{
  "n_kv_head": 1,
  "vocab_size": 8192,
  "norm": "rmsnorm",
  "qk_norm": false,
  "init_std_o": 0.0,
  "init_std_up": 0.0341,
  "beta1": 0.9,
  "lr_head": 0.00466,
  "grad_clip": 1.0,
  "warmup_steps": 525,
  "final_lr_fraction": 0.0,
  "dataset": "wikipedia_en"
}
MLP neurons of a small language model. Each row is named by its layer, matrix (down: output weights) and neuron, and shows model dimensions 0-127. Each number is 128 + 32 x the weight over its row's rms, rounded and kept within 0 to 255. Numbers have three digits each. A neuron's up and down rows have the sign that makes its largest values positive.
A block is one neuron, or neurons of one layer that tend to fire together. After each block is what it responds to, as a language model described it from the Wikipedia text at the highest values.

L10.down103:066107142097141159075116159115139136163165161128151094130167120131087125090121121089173141100115109117068136151133140110088086156138148100142100168105104121088096144106121125095152059147130153135116112151101155131113142148167048116192165171106098171140103148056161135127168147186160151095095084170140127124142181080106151096062112118123142091116097093139149151104174113177107081052106
L10.down165:083137106147146108113126088162163172181132138132178184118176128113131088105079144139153155136155172146065086162188116140111116113200088128103112131108129142082162169224140179187127166050120115096170068100125154110151118184181124167146153140081126144139100143168132144186092131207110130103140113141154142168083157085126152195153183143124152140148158209129083188127104132145123081138138
L10.down338:125186152111168144133131079119126069124084133110129074122145168166088026102098105136071144120117088103092110174141131171143133089101111162074085165161074105136159133169144089083103117143088102079144076138105133115183097139056144129156163110119118089149085091158145145128106095173155144141195098124188123100089146131134148106115148134172081133194148124104208143162155160158170126175094
L10.down458:153149107149165122137125132125110121135160127110102118135121095142117093066147160115129152113143157163111143081081090134158131142100168124121135075130117106156149136156101167111090118141078149154095063160166159145127110147130182106110134130124129142135113086106111084069082144120145114124084145122117115127062097102121136145164173108124169148096177196134189148117135164139114050108153
L10.down463:077207076098182178095119132139139103108165131063173188134059135096157107090120131174106178145095138116120118146102090115150179119146116134108052074181128134056152181093101129183134112111142150109132050103127137150151123084112161075098138092088120113147134041134134177140085151133132131143161119091151170090154129134110099136127104135101158108174160168118143116139101084111115116121170
L10.down558:113146058195122081173100090192113164144137153124142088081161138183111124163149099206105141142124097052163098117078094119144104095095157137154155136112107113146088127126119116125083093150140129111175075078100131110141093169081111138108089146145164107119111179164152134176162132140098114141081112151151155125113150134075180131164093047119132102150146131066109099075143109153110074098149
L10.down598:137118122104171121098074129083123116183150101143178143181134149103111084194125160093186104098099152177085062069187100168205138105168138130110163179158146121072170147197155123121112185097146152157137163113150117138143091084152138149162162104077143141107104123120136192137103156106112160076068100111156081139104137121099087196087095080121090171123166134174139139180050107187145152151092
L10.down917:146069115105083137122094099122125148155157119119172112147101110123111156134087113133162124118120186112104124138151128129139201182122079123157109101179130094102104164163141105098135118171090146131117155095157085161119116099093062189096094133160092165137205034123117122106166123108164103129145121128133162172145099127129122110114099128115117152121111154121131128107144105122112108135103
Word-completing suffix pieces. Final or middle subword pieces that finish a word split across tokens, such as deliver-y, semicondu-ctor, announc-ement, fact-ion, mostly in prose; weaker on table pipes and closing parentheses.

L9.down0:093123112138156130113107058093118074126094155143147114133135125127123150123147132138156095137104124166102154144149120098196085086144146141100107167119112137118124123171146132075155145094091164123111133179158120109153147078141157106138141138093125125173160168142144100144138161115162106152218135104154116133095174152092180106148147124207157113123065066121128175137162153172158095126142
L9.down352:141107058172109171097126109140112139179130129083113140133143133168114032135107164145141114173124104069134126122118052154160123123153074173131173159166098143088093172194143134119137094092105127161181145145116156099142113133155157140144169129091155106168131135083089166122028120089086130119135097180140075157094147111114112166111118134153118133142156088114148093127120166130145115153106
L9.down409:131171161078158144101112110089097082167141216103123140104121117159111121160104115078134053147097117148099191135083085133142063088153174171151097154139122096124125148125128132118130085172107098176170116128121151094131086096103152072201176136093130100184132178146125166093090040148166091117141148125127117086079168144112079127162123126170138141089174129179143196121114226124164133112120
L9.down417:143131185113156072150155121110073161141091091120124142173137155156141061156144134179148131144172112096137109104137130157186104161098149146116122121140100133115110152196173081174072068126118160096157120158096184078141178143095109133098163162088158156138155158106109165111140099101124103177117136155117078130083108147071138096145119129122129098106192093144123109151146168114144067152118
L9.down458:125106179090139106150111151152064158124141143097097089159117154145138097146170095174172114190083142194085074111177165069128158143094087137085061089177138203135109121092117147098148082179107136132100152147127121145150105130180176142105105144195105121128110094169148113146163156105122162079178117164158086102139145078067146119125105126094114083139176105069183155205115107147109141125155
L9.down478:163104124141112138138103119135120070170096156109160139119136127182079140101139160094156089143102149075168145147110120149165107124109078159130125145134083090125115138134133122125134119139121104131145125104127123124118089101168152047139141121138122141131131153087089131155112070096142131194109093173110093092109109154161144113114085061123083136139148026161128175114150136154087118121120
L9.down613:126124142130093152103144147125103066130087106068133129060144118126157156092129096159158122165123129054129102091178118170155146163161145141111094114118091161096136113107090131152158093161164093158162053134163136163117104109163137101171091121127126121163106125146152105163138099098165131132149075129137150157131157100139097162056092128203095095109138065099129170141133089085126154097154
L9.down1015:077137099149143171111145140106110119151116164141125181125051094074154124076148107129186107137134117153140093079166065149116192145085140169161060187064132176138089146121099176118106168128181180129175114118113191142122147091072209151119091164102102118084171134114101135121120148156143125139108118113159144119098101167118084150102123139110136129093079115123154076154139141155109145162121
Time-phrase endings. Final token of a time expression opening or linking a clause: last digit of years (In 1993, 2005), "year" in "the following year", "then", "now".

L9.down26:152154108103107080144132209178127153109106103082073144192123144113092138098165133105153126167165087111135151093155098125077089085152173105135145151104082128203114142101193160066130076153089128120098153125066127127101126134170089089168183081166135170130104098069106130105206138170098122129155127203138163083160153140077128128126132135076083159137119169109169137152214106098139129195138
L9.down62:134168138149146111093111166190119102072181088155153169199104144154116117196151200135072087070104127125134126097129110111115115131104147150144106138115102088085105127097118184140146124069118102117123142128111086107173124130132123148143119104100097130155118102135146148162125163119111112122158151119146159123110178116139170099165076098061128112109108000099136123180084086128168131137145
L9.down193:071086110104137037124222109147115137042113083128105087149122106108159108139148119133127117141083141059160076126153114182106093131102163163133160154210124163103166166102165105136087164127119159132140095144068149090151107099130123148133172117081127141154134190098135113129110082161104123080126190132127177130173130144148095171102161110178145155121157130143116103104112135099121072109088
L9.down563:095147090131127049137096147105121086115097106176072098138148105138129132148075122136089120201160080110157193112190079111174149131145133118145145116118123130116118089124116117181140153148187124133125120158147098146143143100177112149161151188145094112155161110134141156182103109108131088079153133179083166150112137105096111113147089061058179166114116175153057227142106105154158112123163
L9.down590:145151100118145148133135132174163152027132120115111104096103143120150118119139098124121141193123128088135139139112103125107130131133190095085103122147076143115109098136139118107153153156099173121138117122064141197108129138103118171140193107130124133149078129121125056114122130087123149077142140132143113168120180092138019097122109096104100122113114102130080121087172160117098070161143
L9.down704:121154131101143039130114105130132107103129152143049131114107151151141105117129123142099182144107147170140138112144123102107209114169157116114141057200137145155169091130109135154105156142138145141088109072138100114169121090160135091154168161132147130103176103132187106117124074146162111155152134109120129143139120163210095125139138108140127184154152163131136185129119153147159084127087
L9.down777:148147093101181084062096103186105161112124069155090159112174127156098122148081107195108133114042123091132083129089166101127110068109104116155053107136115121130156117098123117164159123072117184115134124145096119102131147108062137100126082174131104149103139092147123108117163172173109098130136139172137102217129102084126144101114113105069106117190097105110174142206157164054163087110167
L9.down945:104177110167090058151107164118190104087149141102080182135128140147132189049136156130152160191138116108184149089137142125133191102163127172096151131077115124085107161128070115101101112152128110162099140137069104094103153101138122129146130117119115125161152079116136100070089105111141096099149137149111129159150096139177123172111119120087100088112148101100117206108128173160111136109124
Table header separators. Mainly the pipe after the first column header in table header rows (Year |, Season |, Date |); also the word-start piece ex in exact, exile, excitatory.

L9.down138:093128155121157064113119156089108164086124109154126132116173145117096168096168120145135161164196150099183143137153132109168181128183166128160147115121109112122116139117154083098102181068113102133095149180119121141142171190144117086116128174110110183145088085110141147117109106142126105196146129168143158095111116160130093167109162087156118122139188005151107145084140134076115144082122
L9.down297:168091209125163170127095135136142130140114097111092158123074129191145136092140125171144184143095137167113169122109109145160145085157127126122136136126075109161182123083100168113107142132150158091108116095107105126098074139118154161147120125109115134157127186138096080128102113097109100102097189144130169146135161168155142117136195115092135109144125161111152160145124108120108107178179
L9.down335:051175107079133115144216151132104153136157136118114080136085178175104115130155163197088101136136197142121147130123122128084151143177128071124113105168115073122142141120159182134132100149160109059132146149145143076094166161116103151131118077103077150103127193182110113130157128050116103192105131135157116137181125107143138092098068149112104121125134161153086135162083122084135118094185
L9.down370:167111096132169105116184139176132156122129121157122098160124155168139134062087091161074077122105144123150088133157139124102129126098086131164111089146109159100088083155156069109135176115080090143121070109091197124164102145164168070074152140144109136158155084163173176118116179145156187129088111115144146061095144147127112156086132151118133109135187141125112142144100133143081093160178
L9.down404:092106174144148114109167109151155167097105160154159161206175074126110157089124122106156114119082144151145163143105113172081178137134130107103103169097153152140133103088125091137154125156133167130142152089147080104110183154127115133184124139131117133213071127145129144155116121086139178204136146147088144142108102117165108128134115138103132173137106087124106120123156121096148100187087
L9.down511:114130145105140078076215182165121197119120055125128171123132167161179138151131166122173187124101135110162084090116044137173131132183153078115086098144070121132082143112134145080134157166183222089172107096144128157107095126060166144133146132127184151094170128101118111105128122133138142140124189137149117050112112129141163087159141104027144131156088143115163104184120137144129123145160
L9.down544:178104138131177153093109208144066141088106123127125085113077135039152134096097069096147159110117143165146124070146146177146176101067197155101131121114126134157076165149148095127144112156142149171116091134149155210125158084166188112097086166123168091135154083149088111118131112128179122176088195160135106186127096116087144136048137131093187103136138173126130142139146136131158161130129
L9.down877:109119184150139148103181149157125165168130132106159128081162113171165177157083175089125136170181110045164140112111118131145236124085117139135108115124139093091155083125113145122100140109095158145191136140108145131080133139119135117134178139100113114126154061116085135094116094112089128190096183174103102093124098166154114133129163070116119127154123041097081101164139154108132100074165
Mid-number digits and suffixes. Word-internal continuation pieces: middle digits of multi-digit numbers (3,000; 1,300; 20%; 137,304) and closing fragments of split words (recover-y, spoke-n, threat-en).

L19.down103:098136150122115152199133104108139144150162129096103115119106097132158142130135184091069175130081129138146063156128113073110134177129108087132165110132143067159163127152138158206195139175139121121133102099122112083203102138158138094140128155166130093074150101135136158120124089142126133112132105164136101153140169130116177085118080160128106162133143197086107097159107168091134114130113
Predictable structured continuations. Highly predictable tokens in formulaic text: Democratic in election tables, final decimal digits in climate tables, infobox dashes, name endings like de/of.

L10.down218:142111121135207156130101136189083227137152143074132155158100122127119142114109074206105120158117124117108151143149158090106147131100040109087092122161116103062169119171098161132131158205073117161026100124141148096131145153050120164105112091139122113135113143141141104100159127109120143110120141128147087144135146169107129086097133099090104182106126061107119174127138154171106148152149
L10.down262:127145109132158173102083162118170074155150114152131145138113113106176146130140120171071104152130113147132074191103113086099161107119091135188034172126092146133134065136102129152176131044114128124173060169107151176128118125092140183193071094120067125109166100177109116122117154065163172122166085142155141136110120152136170095099127148097115109162129152087146135171082119144111077095146
L10.down435:124106086122121153092147130130174160158128132155117101107173163133168138110119135090148128144142115142101124127106127175150145099092152108091147079097083090037137070127161183116154122155150135139108068161119077055117065099110157121121152145137139117072162123119073119177103150121090137118094131135138125119141174089105093091203107170104143119174189153139145113122040192122130150156163
L10.down577:140144130156160110105083152146093143102075103151127135111174166146102152103175133130164157114103117103152137150194105099153111171148152100060162137140115149152163102078099162101081181159125084145096130089065129134096108116108143177145185127141159144117163119129146138119159155121121060153144125119133100103188117148121116159176128122142142102116148143156145127078132147069120144119128
L10.down629:136180157143088119147153131161087141195103152120068111114117140127068049125089117155078138073105153120091159079111123160110135108111097096110144169164099111191174137150161158131131127129114080149106143127129161162141104108093105174105112154156177108116130066132143141193144147169125126099194128092062154151081111091129099160048114124118134133157096173183159135102106152108082181105136
L10.down761:108130110180128113148115123084112155126137175167092148088144166103074179067112097064124169088164106146218109090190092128212143096125078084173132194153140205137105153127109136106121101130107134161142082175162135192193187096103097132178182126111099137137165122115059127169132123142113169137139170148120110140113101161165085175112158136151123103118123208128062126183097146136150026113145
L10.down777:161079081145107161143130144131116101058107155130152143143124058168156186173124159064103111131151100118135175152139087129161119165134103110150162087190126068054050111127042147112058054109115132041169169142113088109176120127094089135087141156099112128138140124121149084123125171107139119089069099148184129129115160155146131095222116119137086168135131139165092138107150186127096099101136
L10.down877:148105159110107124154076090110140096187132120138125169067125140186192141106148100158208120075089099198073115146153138131131117178183124088088119044138199182176161119157093092087145139163098117086127121138122132123106071117152140136064164116170109076206128128142117098113163094134121117136125056106139099160112102118084083093110144154141187143119136161134120153117138135084160099148098
Digits in numbers. Digits after the first inside multi-digit numbers, mostly in tables and years, like the 9 in 1990, and column separators.

L19.down577:168164083087168117137125127155182124154144216127116093140174079110115115085172077126179141139191145164132145081144131114136194116150145137171119165162172149118152121155114110189141113133168135058129098141083096110148123123156124155131078103138147136120188129106137143148100125143100156164176122100178137156165119112126073084158129150143085079176142131193097132163141150097110153214162
Templated stats boilerplate. Tokens in formulaic, data-heavy text just after a number or table cell, as in census prose like 61.0% were, infoboxes, and results tables.

L10.down191:151074066154105136153139143079148139220058113182114128156202154097130139113120141177108170160122098057113161104147126155093140140176182125147163098167147148124093117090111125114107139153139103064119134141154112142121118111064125105187195184114158116159137099108129111075107123127122120137132097124076128083134154145133111125139158129110124138140116151094096091129103084114145120099166
L10.down552:106153153171154085129156100131099245107141108075112122159106135066138132147150105134150111164154095136112154143115123128123146175110087117138112110175136133185104179163180123129148166162072096115144100136114126143132177137117192182135113138090082113155113139079130164141144123100161120161106169110133127122220103154135057134144134135109166135178076026117147124161126135128127087130144
L10.down620:151121160108149177138186167086141098172073094108108108173095157123175120124114135106072136085174174117129098084134127103105131139128089079163163147053101155143115174255083104120118161106102123169127107167109133159197159162152178138179151146101122156195131107184139127182138122099082165160142176111087131190132136136179138149075172123142188105078137101156089159144149182211119120109161
L10.down625:100136137112173144127132058096135146131156190143126154125091107111090156096106164012139090115102165159124133095071089161139109137134107176135148189098149187129144169147149104173096115192148173100118091154142147106097148069136151147106153164117177161029111112175155149139138128117103177082141099186147133129130137128131094117147111155169114154116163167158147166144144165176157100117115
L10.down708:187109100130163063159110114163147120162176084116134147106168167133128058147126046167150203117168145135078130101080095131128184145141125119163181074152129115150123130089136160157127143147138138069096161130086157155079128126149157104111117215124166105073151133153152144159156135120123143092163098072147166135161112101157087187116100120117112085128116171162157093155109179142045080070131
L10.down799:149120128152105095132136128079165126109148087184080141148171146085111089151091176082070089106126148107120165132123119097151197198106126128147141121114182110104117115185151108130154148135205140096133101161109145120143088100094166142158101103072147107176142165233139171122083142160080165157056120084072149080142072161128119093079043102072173157112149083131148140069178122096103115149184
L10.down868:192075110095122177189102099129177159154135129122102156110157165156127132159073114121136127095145083078151104083088118146170111141137115120114077165114145153068129165158140130196138171068111140124111163148168136137140143120133170159109128099166128097169113130097100148123124228119104162136151088085100100133126100137131129107134161156119114156114122155085096146168106131120147164072170
L10.down974:096146105154157113154095179139167094111114122153181136162150096091109115068133115144152121113128141060177187138112084113124116158085111116128113140148113075144117101178057098128140105149167086109096121103141131169131114136178103140110094175127164094169141125160119131123093078117135130146117114169121100163068155170166120168175118121089088205141199155084086149159108207122107159132129
Table and infobox punctuation. Closing parentheses, pipe separators and dashes inside Wikipedia stats tables and infoboxes, such as after bracketed numbers: 36.5), 26 |, - Years.

L9.down59:128110126147152135084079162071146165134091113159137128163150127125121096103122169156114143095185129183119119143164075135114123113147110136173080109163119097186143140164071124138088190147123134170111062105107162116099163195085192149153121154108174090169139140159088178126123177154104187141115130062152132164108148092163145141125157136152145116113125122157123072160131080064098108093118
L9.down106:181148081117086162112136181073112086182145086110127123125101160099136181109149099125173155128131162164136159106130136115145054108118150106124092118083125145099110085175111111130140103129120123162127105117076112166106098096147180096122128122072061154116118147122113130148184104126087131120152105108143123103124128153129124129133066132081118197189115103090136153136155164111068081078121
L9.down144:164140116113119156116142165122165141200031138071071113173134110164110161095152093152119088090113119114125148146093090114147109143079142134153167150116078160202109116154110126163154087069116155154119099057121119162129132090163154137142164128160128169088118114114178193145158148117112174143065168143116117136137112153157133067169158086116154167169122163134159160136131120152089122136131
L9.down168:155144168127115136215170146177117112063084103128070057152149122072191133125093079143143121160159131180142147182129175109099183136141108131153126113147089176143151163121136077145115116072106094117104088108110117106103186153080126177064108056074097159123157155178158113137135126108131123126113178123169115143190126088151127125120138125096173098124057180096163114144152103105147100139114
L9.down177:180110117099105135108100086099101103223125133093150101088109122134077121082141119133165110102174172081139132135131102126088107122157082154126119154154111133124151089129121160087133115096110082092115161121100114126138166092091101125091132105147127142149104165127112106119135111103177185071135129172136182086079153138119165144089114076132172138101101151002111111136143127111101068172172
L9.down548:149134059091183169167160105140146119048081085101127135108071149136163149147173111084137103111070139142127137126167104133150120133089161115111122099164152201133174083146142052150115118125126117129132113067165115156099099202165098111145189100117083080094105157097077114167156160126210133037091117115136140171102071108131078079102142119139163066144114106160157056111146063117118093112204
L9.down650:047112103165087166132145150076082097103065137099147102178176084123148126134092164122119110116082136154101163175144164140174137122175123131172108101098113141120140089180107091125142117110107102146138153140116160077099161125144137171146133155168092131080121109192174114179133116128079128077143117099101067163065142139052126153149122124143140128120121150151164125157079184145145141161145
L9.down682:160155135174118109125156096142141161124149129097142133169165093150169148080055134125151140156075166179120118154103078127164114159187123144099135114182109124077144151119092116222120133155200066158120110191146175152168156072119156149119143154095088150143107149200150138107072096153151146132123075097144181129127080118078115059125102171098139148139193136100128152104157128144131138106108
Second digit of years. Second digit of four-digit years split into single digits, e.g. the 9 in 1990, 0 in 2018, 6 in 1671; sometimes the third digit, as in 2006.

L10.down53:195120096154122065158124146131158193125117096064081105094163130172132138153175086192140074165169077157141156102123168144144114072107118117103128060091148134118192112090122137120078138066146147135126148132153115129140153093154140093188162079150091180125148123137100083075087137134142062160115123200092107151152121162171151127122156144095129097132126110093145108109143111066120064128189
L10.down334:147124099115141136139081106114107150178089137111109093134103137150121112152183153121155053140123115143074173150131091168116073137132111159078133158127110102120137096137109087105127157103125110073113131117169095125098153144108163118142179120125140152109111196125093130114172113121164116137148113171128102181140126121111147146127203148178147102136078000079100085162175132122126096134188
L10.down393:142093155107095163126121140166134191178145120072127116128137130089145135244136128118145156124094153116084083159151114103089112110162104139111163188112107081108148104073120102109110129122104087097087138127102112168119135162156156084189151127116156155148124161124118142068138080105125177172128116135160134092167127113137134110154182104110146107090120015122100114151164107048094150124144
L10.down562:146054108136067114122125112124123063151120155066154119134123123112121068102116191077147035096063157128153142138113108114133135145106141141103166114146193126119146107102062119115112150139166136129150124091154143124191140142142138103168135101107110181168110150178143112148124122173179113131090160150135114076060190166127171128141143091138133098087079113187089149088095175153156097104155
L10.down566:134058122128092176120149131145124139183074146078105147068134107116114082169096090172111088087088149092138150152144158119147064146124092097106139185150115148109157090124144152158143110096137120137138118158111136110137177168087200063131137132128136170140128100098134094101147113153210119143130132103152107096117182135103192163129174106167192128069117105090143089108172128146147194134123
L10.down751:143146168096120141109154157210171155110104048125120100158157148148136081217168101135155110122157159094098132167082130130093115104140126122073072087109120130187111135141125172128202156137079116110119132145140073192099135133123084152147090110175120165062106128192123115109156133134135130133146168136134149114181144102123172114168118115133102118081108053133124116148128169093106150143154
L10.down816:101131166125154162189078093145105176163093155109161107125147158112185116139130122137154172132075176161055121165091122162145101093201064133124102158130119159171119098145130128094101131126118092123127085134124108111125087061156133133106160157190100103175088124129135108125099178147132155116158079149143126135109108122065071128095186121140108156188160137136173173185168143113158127141118
L10.down976:125150139110110210154162121070149120132122161173169101068101114136108091195125203146152161130130097140123173184196146135129115116121074146173160170130150087147097122088105132134108185118051107086156202159116140118123160089105139196127072124107166067111118150110141141150152112082083184106135088165108132126160149086100122114111102087123106132124128132163139152111139138092120066085123
Sentence-opening connective endings. Last token of a sentence-opening connective or time phrase, such as "For example", "Thus", "However", "On May 20,", plus verb endings like "says", "supports" and table pipes.

L9.down109:038176116192165140139061118106143098142128134187123188152144159143110132102151149149173186036140113087165154088154129138137147138097123152101162120147141161132109055146148131099127163158102129147112092126131117122057152170162163164113089168194151127107112113120126150156108093122106124156133163124098146124112179141128165098171147132133138104089137136142092139215093074145094176106103
L9.down442:148124072116169104148174168137133115090127177132115135135093097056109109089166157101161158165167153100155123120123139145119123105096103119228108111163071103103112147129091155138178133203108173122227134115078101166107096120106130096149199173110145126145101119118120169140138130078099144165177122118111137094178125096136090141122109148084105131117088169146094130142159143129115133136121
L9.down475:134121097138173125125100131153112134084142174123098141199097145105117077125117090143139075141093099099106170137095138145168164138146110108154115114170095124076127070149138119165125093128067106110113068207102131112150099156139176163127122138141131168135152160126138129157090190156040123118101172130139159097105106173160115123137087106148164104128156099109079109100111151151127128149167
L9.down485:137172048106181117115115116128124109181088150158127133082129130162121092107169117139139179121169128121147164110148116127158094131109129103170124178108084146219132100142159128136147142138111167145111135082138124221162119142070143122151175152108107128113142121076140167054158168101157032149090201115102108120152190180135128123098166165133094145098120186126151123111147097150110113116140
L9.down493:110085135141148097135085086137135125140106100121135093161178058169162175095152170117077138174131123111149114130146113119079136101144125103136137173122101135095134114113102109105056194145158127127142170110120131090135105054091157152169127153151113102119161117145169122078156167080088140145074115099098116156219158098164122115134128154084137127116067174124089127116160103105117153088132
L9.down855:095156104162093141183163115136120098149124102171135144102114147133207095135116131090163141135199067073179148120099091100086103112129143102133119099136123135110182082131117110140140144073106125113121073129149168140200140161120130159089100149084138129159165101169146140145126064119159105095105141194132111084133144158116108172157122160136109127085083137157086142175121155057050107093106
L9.down908:119139119106137154119125111072093081126163132104118158161114162130181167146122198106133126137196164182103126161167141128151129164094164156100113152166174102143156214146117130110083136160124097149084165156150189096140189088122076071120130073064112162090147093173151107126097074186152102133163120133143127103145095133109107120150132143171116103092134097188178139093142113113109142105145
L9.down936:106133152168130158105112156090164092135076183046167119099109136114146122104092171144108119126119143106054114098122142122135119097086148123113186085134132065118140148064077107143117099175142112056149217146141154129189187113125104062214118107078110088176138140117194136142122122096152126163100118117107146081137192137142166190102127090104167129133126130085090144154168150191155194086146
Decimal digits in statistics. Digits after the decimal point or inside multi-digit numbers in census percentages, election result tables and coordinates, such as 48.6%, 41.94%, 1,964.

L19.down195:183078126133126142070102170150160123123138150142147109091161110179139078071157131165157151119098110125151120120148130138144139122155190153094138138117138139130134198094170144190167090120115130119112118122090147150152164114142080135158112115150077106136070113108127116126123131099186110133095146141100141139120102145112136132159090168154142136145132188129098110125148123125118093132071
Digits inside numbers. Digits and decimal points in the middle of multi-digit numbers in tables, statistics, dates and times, such as 7.'9'4, 48'.'6%, November '1'1.

L10.down56:177102088185158126154106118073152211128135129148142095145058082118132097148086126125157132138147129153124113147116117162135066124143126100039154124106148131113143116180137108169107131113061082186107109133150107093123104129147145074119165085101141126140137167132185086144143079139107099127164110100137129152102107207078129106155180166142157165102171110079133146097093150111086063201112
L10.down235:138116169060173150070128185104166081114205125126138139116109151101114101175127151102143180187135148133128077124105143135143145162112111201133096075161103184149094080082135151115105080095119178137095047120053133104139132175109179136082140087091091136116136154140100131107129130141088101123087104107133119075101105137108115130127101174081083079095104148155121173134150145070152122095151
L10.down360:093169160096242137160129112148097157113152119166125196108106101110094122155090149064162171152184147196118149130191111130110128094167113135119081150151139133048114135131107074067142173181106181085126089106163192140131114121152158120122136179189114075121102103151079155127052125158153103136117134171152128114124099109126033172165130121087130211093139147120127156096112149098140126112088
L10.down438:163128121141098128147116163165113138149168115166100144100181144133138121179119091119160139165121121082151103152129174169136123178186131141137124107167126112126130081103128153111070158130112152123171082113109135213114128137097108114120117121096097129090130101156126147069142121118139099102093104178125115118193099160160140072108077141085143133090159074077128117143088156112103157088154
L10.down806:113098143157148104119109100082083154091118157196171136110123122089124091107112146089189105148199128029165145107108112199117068146177095120115174157101152151175092106160157149134178117118113127027130108117081152133153129084120113131150147159151117156139124208133100138073136146129110087219128180131116138134140161138131101130106185116136177128089115151112110113110190141177155049116210
L10.down904:166158137065096114125135130107114097155118080197084092069128125147066128124139111157101141101163112145137187137145122171128172123122092117124131150183108155127143150088137123141071058106175145121116112177158170143118163105125181151106141137089122143115169191120126110124152087166184157096116049117108077116112103146100204112105113119135094121131149119111213135107173130113128123152082
L10.down912:148149107149155129162128088200077148110111161074095133129088098118071083123142122146169080089051159122128132128121099079173110123172070092117088130108128056146117113173107182118084142122172107120202075138102133126168107129114122095094128118095121174117126183162094096097146082089154120148148150184129110075160103175120145122098143151094148095132139115083108077112140136081119084116100
L10.down973:092205141128110159161154135118146138183153038128127137156085128136132115109132132146084096115130120161129150109143132113109114126151106119079144143167094201104174136139134084126110092080084109137111086111110123143126095104098061084108106130151115093132204089191151151117092154099143092105093188144216132144080154166106083172123100147135111174129079118149122143112134108114138066151156
Mid-number digits. Digit tokens inside multi-digit numbers, mostly in election result and census tables (e.g. the 9 in 8,892 turnout, households counts), plus a few word-internal fragments and table pipes.

L19.down89:117105146152122099137105166174093138156146101117128121126132133115078147182091091150075099136120068178094137135100125138076117214144128175099119188101097148165142076100145120099137170128118117151065151123046113108140158111106128126157151147115118130119197091169077038120136093143084087084096168190139163116141112136156129138125132100107113128155067045123127106182129150137110131176142
Introductory clause ends. The last token of a sentence-opening adverbial or subordinate phrase, just before the main clause's subject: "Eventually,", "In 2024", "During this time", "As a senior,".

L19.down983:121109094153120104193097116152145142117096104080163137094150148134169091104106140113114178195162127100188132124111082134125089155057068116122124146079142127126193145143128156119133101125155161075093158167141191146093097177089109054066101111138100166085129128075126178138093160176129131130123137142184090102097112150133083130108107127136144114136145085126146131113130101177115107130134
Agent-noun endings and role titles. Word-final agent suffixes like -or, -er, -ctor, -ator, -ster (protector, coordinator, marketer), even inside longer words (trajectory, monastery), plus role nouns Director, Member, Secretary.